Part of a small language model's weights: a variant of Muon for these matrices.
MLP neurons of a small language model. Each row is named by its layer, matrix (up: input weights) and neuron, and shows model dimensions 32-159. Each number is 500 + 40 x the weight over its row's rms, rounded and kept within 0 to 999. Numbers have three digits each.
After each neuron's rows, "fires after" lists the tokens most often just before its 100 highest values on Wikipedia text that the model never trained on. A number after a token or word is its count.

L3.up332:460507491436484533543492501460529553486564513443529517491549477503529450458437540495446524528552468425515557473453472492468480551534457555499546493507550520552536519502494477579501449567512570474441487523506523533536408519549547466468512492498506497459596472539570552477566463533499502533469518433492445519503558417479476503502470438456458534432474529577492481536542546509461520490528
fires after: "re" 15, "le" 9, " Pro" 8, " e" 8, "it" 7, "e" 6

L4.up492:550581484509476433514464559473531455437466479534512467495518502548510578488480473494493522505493489546455479559428448512488532452575490487490474604443493547476529456442491551509454538491484509484505543494544536464459497490569429449522566544535536464472492562484415457494533463435520538497495513506506544529549482590494492508486448615464441500485542519518478442511510494537515508526437
fires after: " t" 27, " C" 14, " T" 9, "ateg" 4

L3.up228:523485505481489545452501430490482487457524476626499514496524493498527497594468508467457474473488496484481501475481530536477504474542527528482523443521482454595582450532518443500491484492509517502487517521476519490481518511506460531464487459479456522540417498505503487529471548583463379544585551492507540600480490512506533438537464490481466489485516491454538462515486495457523461572591
fires after: " United" 37, " Nor" 7, " rem" 7, " North" 5, "b" 5, " g" 4

L6.up63:562553480560445561514519485455569461435472495498452460499479486557439520516504547474464533512529548472512557528533503478537447557495476491559368493515510552450568406564498474533524529483497528493562407448499551520529528532555464527456481515506524513432549552548545409481441470560472513513492460552447502513460501510495527486541475486486531582482506478538493515457482516533514490485450
fires after: " the" 46, " The" 21, " l" 5

L3.up365:472508476524546522475519523539500447472500434447493455513547498507534520483457532461547500464585519431523492511501427512576548505491501533455536586545462523491544470450542475504482441454499482565546520471537508564468492517480533438454523557489458480418454571523484426495500420560496539514452459526390532533536519535468496521564471494511455490477515494515566432552503517463483455515494
fires after: " t" 19, " B" 19, " T" 14, "-" 8, " Total" 5

L9.up509:525493465462466496497507519516512498439482514537542524446478512461478529509546519563366574525502516549466485582456488473411541474501467503470460495515422512505488485565456553565477519500533484464563478446492456575558523538480584516500498501545541493433451457504523472487522546528523456455484428449510489457461534542469446428553480551543528505550528533523549520494499535504472545521431
fires after: "\n" 25, " \"" 15, " (" 14, "-" 7

L6.up436:501489407501458471531435496508496504540487478512499429559498435464460519507500515518487504479513528504540497483577561478544543454464534499468477466534479563489526578498491571503440497489438489601534562454562442539503542498537535441552477489540610497525478471494449436463565466597467487508511465460467475566503421495457487486499480517489475433502460514501505462515474524428547474463504
fires after: " b" 13, " c" 12, " d" 11, " D" 10, "st" 6

L5.up225:427531450606473507532563522526502562420508551474469460464475441523445522510486447493481502577499499499552497568500512543568465494468510514486482519513441536484466464482428556510467493570521485533494492501459432496503560469503462496515483522530426469538514574380467486496441416525516558553453480517502519573524416498508496522521445517524467516483540435537509474495441542447533474562553
fires after: " M" 19, " the" 16, " m" 10, " e" 8, " in" 7

L5.up425:530538457529544469519549535456496499430487497532518519533498482464437447499479539507461484478537502490480519522528482570521487463432471520574474494547445508513539551558482552499532493555475457518496399530431464579497447483582548493481457628484556494554487517506441506484436544483462544531506559562522446473496496525490543465558455529431497442485536461533550548552482542441603462469548
fires after: "1" 29, "-" 23, "–" 21, " " 10, "/" 5, "2" 5

L6.up112:542531453413422468510447479502467561531503463537498531494545495492515491499517471525474563523553556507515515491482475442560621498488479539525490498548538474517481494477550492533446506495414544457491520525466505526498473547503387493441487528474458491492589491526474480488476437464540498575499526515496509470485540558472509503523478502480484581441491472534561521446539470527509512549467
fires after: "le" 16, "re" 16, " p" 10, " pre" 8, "p" 5, " Re" 5

L5.up248:548515524464510579491574563436488517455455497560525524506529415467470430549482456479495554494483538527499508538412497529516434490483489534488512525467434503494468491579538454461493524481492460535550537479476524572472499505544449474534461555539546473488469583487536473498443477510480523442488439504523521597500511524502418484498450513545463514447483519602494501511492569512514489485526
fires after: " " 34, "–" 26, "-" 13, " House" 4

L9.up314:551507502532451513455554479493496523536456550545480575537522456502466520485492508467454548552500445450558469419445512496502536522475519491477481551511449420502479459485463540536466492529484544567441492493528516549488483462436419530451478502540547494533502577550460450495478554458503526559514439467455504498462509505534443477530456500583428492489490484470473461507490517512605488540500
fires after: "–" 24, "0" 14, " L" 11, " l" 7, " " 4

L11.up291:488466514494532537510564539505547543406518464486566494458450567553466518540478501553478475524515501518479514473442502500475537501398480456612475480475475430533537506529457440469529455516568433431507548524532513517589473551493553491535471538496475562491523544501485525480457499479521521505448526463450530523471551481483569437448464515490451550471492488468490562482583544534420470497492
fires after: "1" 17, "–" 12, " " 11, "|" 9, "9" 8, "-" 6

L4.up348:559565510466486555549500409503565488476557504479500506520463444538518537471513463515425507489489518461563572473537486546514496469489516483573429635513493533472515434528485472570505450555461537537492444433537490533539498514471464524542417478464526502568486471496540521505428522557476457481545519518539512485481505499513494474548461536520558426478488488459514527499483515493497403475456
fires after: " the" 36, "0" 25, " The" 11, "1" 4, "2" 4

L6.up141:509556490523545545505403528451554506510471468493524521508470449483515490469549473507433480556483463469484551421457534555470524494492512527480419457562419599508577422499426490506504457461505509486521440465520486535468514530639417463535534497503454508471504459537523465496489599504399519519479470474514502498546511465507485468510466424539538485533488513477554559520477539516472505525532
fires after: " the" 30, " The" 17, " An" 5, "The" 4, "on" 4

L4.up109:429485553459557489551514450451530490503491478467529495462525584444457529567449511590457490434592552509513481510404517560472454529497445478519462512525453558517494531482532491516425475506439499504519558585520493550540517519528459510491479482424431570476545495486488493483451452515450543438464544483468545498498534535516452447478521488495410462505437489560483490499554568506492543497450
fires after: " M" 22, " m" 13, " B" 8, " G" 5, " T" 5

L3.up154:524489467457540504545446468440456496542470456516516466549504464530403472550497541545449561496477520507518498456537467527464548553412584472442442425511536491450468534534467522515549544504416530494567547455591555448604457585529428501481536510484490439498446450504460487498546498599503475420530517490511528492548465530542485460508497521481569558428539468510479509505542535494511487521505
fires after: " c" 17, " b" 15, "'" 10, " squ" 9, " Har" 4, "is" 4

L9.up216:517527571425565486453481455468526457510524454509517582456572476566499459551506576531467478496452550472445563498495496457493470495473435473439530544492470541552489492581501449489508544504508497601534515539531504493542537520463473500572513450497489467463477567490438480462531466473493548497523546529574533552469486454492500529514518513529471514512523437558454547510459476492530442438470
fires after: "," 23, "0" 10, "-" 7, " sy" 7, "9" 5, " ph" 4

L4.up13:479529510498530520522521506516485459490529520462466513446518444582518490491478532563495461431519523510495565541460489587499478471491506534532481508458489534485544514450527454467470558539486464527531563468461443493490498451535503515577443575492557506480407503509448499554611430500412541440485518519530501526562550522472537456521461436459458540506463488469466550580526568513467498492521
fires after: "." 71, " |" 7, " m" 5

L3.up65:531528445514498520468501498471522554519492483533438509543483467477484528530440477553456507479560488552507477601562489462542473507552452542505507518480475402503460420515544494458482473496499463540505542474522536518500468500473458469507552581492498469442513448545515573442531469511487527504603498485477502519477526570527533501575426517499463508513545401494498461537515489418451511437538
fires after: " voc" 19, " gu" 17, " j" 7, "ud" 6, " play" 5

L3.up34:439464540535521534548593493509500553438489422525515544522496500458594501540509527537491493502569430501525500508484482483528527491465554497507505572587541492421505510443503494480429516454465437548533542508508451584454553518490533511554453484542530543503466465469408506463514494489499534491502469472471549509497575540548452494498479522399409443475415552517516519462504478507449518516494
fires after: " M" 13, " R" 9, " B" 9, " kn" 7, " m" 6, " C" 6

L4.up435:477500467494540502534507471589492537471447478484559525464556472495517527511518480467477502514507580503545491499516490449454470403498523510495475508546536464511499446565456455436395498501493512506455572523550455543461527413567542563499497463487432472501549551532472514446458514467489542529467529505472536556439492524493556500442497528507573536534488448512496525431467524526454567461518
fires after: " pre" 17, " of" 11, " as" 9, " se" 7, " to" 6

L3.up396:473512552530463471510545565499480460529505515551531435505467480455478485457538488526503555576535532489521543531463568497425588429470429518480506485485563447483438532464464432532440477505483516496459465565499526500506520585522452547497545518510448463519547518515454558546502476502542459501465448447577541467561484434521444468475528539483517507503548469557425520494531546413409492553503
fires after: " H" 21, " h" 15, " st" 9, " Sh" 8, " e" 4, " form" 4

L4.up219:523514502476516477498528531542564456447502547576535497510482547474494493519495473550449535493526453484490531444553523519517559473484577564444513516467494517531428463540543452522428529473569487510591511502521508536522477561466422486513407403491541425444480497494454533505528476492503476453521494481501533519513492461465465532560500488537501513518475534538482600466521476468488457468486
fires after: "," 41, " (" 20, " \"" 9, " M" 8, " but" 4

L3.up469:440516485586521504506530470571521580501489547498516428493539560463569436526470464515508459477611458517507614505494512504548383492401603527526538579487510494487512476440484537493452500460419522527510515486523518442512548400478490449561506507418493519507467514493539522481502554416470520507499475522489518493482456501516530473519523451470503439483501532484514486498517501496516476458393
fires after: " E" 10, "A" 9, " H" 9, " O" 8, " h" 7, " M" 7

L4.up76:483486494465585464493499514448477533453446548474493499491575547451575491533554537480524501509460479496514459601564540512421474531476460444433430512426490503515497501442405488527567531499548501562442522544504513492528534477495521519546523432466525532457496543502520515496493523507463521476514539542465444436460483506461556562479476480609496522574479549557523499461573557510561438444482
fires after: " d" 20, " D" 13, " r" 9, " do" 7, " w" 5, " ab" 5

L5.up471:524552438504566529432471535507545525547535499444536489481527467498488440512476543456526491522518467497440549535494502525585478503498540487528527531501510464471486462432499489558560547518454532520602511487490495513486443514505503498617513521440532503504493497487537542514491552523441503439463465594504453474479503490569399468549418597510430500487520495534448514464459432525482491478516
fires after: "A" 15, " O" 15, "O" 10, " A" 9, " o" 8, "u" 6

L12.up230:525523473479537556507505609454581515515498469466547530569474596465519527582493482539454497541479533491453488504430453491485518441502503478506531465512465439501489525517523488499493477553434501432495504522419488456579555448473472524504524551520536551491489502528454397491437551523448491438530518449513509526483522516492517417467459441498482553479526493446519534550485482493553506593521
fires after: "0" 27, " |" 23, " was" 10, "9" 9, "1" 4

L9.up80:515483468490481477502601518491454547492478563565509538467533556510451509495491452508443509471525526493542467494507491514542502518455576478495512464476535531558544509526441490471497543495427508490588536550498497524509513484510458485583406477459462566453491428485505517493560472517442473501460572529520566408502482512470485451452490499498544540417479487462501481663544471542487531487520
fires after: " |" 51, " kn" 6

L6.up151:523485481552485482526588494416494483475476502490542522513607469587484544546496447497492556447536529457467491506491472534531496463549524456499442483468509470536466490504488486527505508563398504487495463543485531499478515480387457486536443494544473549447609534529489504470489530586403513467476446449440513489570539512532557522511451489509502567471535475468479511490460433521465509437577
fires after: " |" 38, "'" 20, ";" 5

L4.up473:452518469505488509477471452551502516485448502505521490513492455427474439567429525482411479530454566514502509449507535490461528471475566497440477458532450470478453420440538433507477471450541512451503539580571570482527518543480514466504459470525532467519492502500488471493502535542501544545590508548483515444533476610483477484475472534512491525467548544541558499465438534454494543519514
fires after: " k" 14, " g" 11, " b" 9, "eb" 7, "b" 6, " Ch" 5

L10.up373:577477490494472534506505524542535493552541509555497473470470462538501520515495538569479475500521591467487473593471479521450470498498477542465466525533503472446502553528450504516509554577498499515505497565475461470479498447601501494480477604484555544463529514446504586531505422492410473552485563529490498516509536482468433472490494454516554430443493509520493403544429504492504500467445
fires after: "." 33, " " 24, "1" 11, "," 4, " of" 4

L3.up460:486564483489508411511515495518507471482488512509503443468544440476503383528577497519511521531448563517434531495492515532480563492541469454533410504483473464461447506453516480510499535511471418522478582548595538504511532520504485530469568523499451492532514473482511445526529559475514548447512479422502521488539551446543535476510545518501520572457449473511515458485487509432520473482358
fires after: " St" 15, "″" 14, " st" 11, " h" 8, "B" 7, " IS" 7

L9.up250:476499492471572506474486508523488515569564502559475478488533480478454456495499460564492544489506591432407484539464429481502495460566523521492480529464515525470498459548475533536550471492520469500537497530503501479421439498497502483602482536429537569435560477419510480505568484483504566484493517477477516577468455502392479506530440640514476483554498479448510491472488442498524459500538
fires after: " " 39, "2" 21, "_" 5, " in" 5, " S" 4, "1" 4

L11.up133:512487524400540499576488526493495498461491503524501485540519561557502562635570481538438509541440523430486552498505527604472502432477491499557546516585486541524518465478493477521489480454500512505507459524416489488479493542404476474486493481472537553459464518490479506464518567521416495452496553537560516467463487601478452499487511431492511495491558469588507481453517464480527543485457
fires after: "-" 20, "2" 17, "0" 13, " " 8, "–" 7

L8.up427:483497482451464499505544469481561504530456492421528448577476582406470505516509562507472535543518447475478563524479536515475518537467563511453559538493428571563504455610546465519464399475474507505486463482480474552500481483497498506544514468532554494457485467479482535453520518559494596532496501551519489436499496496512446542494438526526556488566540521502524494461525397452493511434419
fires after: "," 15, "\n" 15, " \"" 9, " (" 9, " B" 5

L6.up34:432506448473541484527502486456458516463488555574579481558499471511447462513540422511461507503479537445511530476450469561489539464415464521495490564546498477551485527544495568467486425452492518481510434489403486527545467480493534450435475569488441471546483543510440481502535547469511573515473530451581501537512513551517404519489511510578488591485534465502504539533497502502555445561552
fires after: "0" 23, "-" 18, " " 11, " s" 7, " An" 5

L4.up226:469537485533539480480496479458507575515514531529518503493516438490493478578462484497489493469478595555564554540486526494498400556463497471448459556507491535469530466495530428487523511527513427498454494583542474513495509475488522572499449475498488426510486561461501451458477356506555546381523497532471511475575503520507459494547513450505512558544465498504485522464526544447543476464455
fires after: " r" 17, " w" 13, " M" 7, " k" 7, " m" 6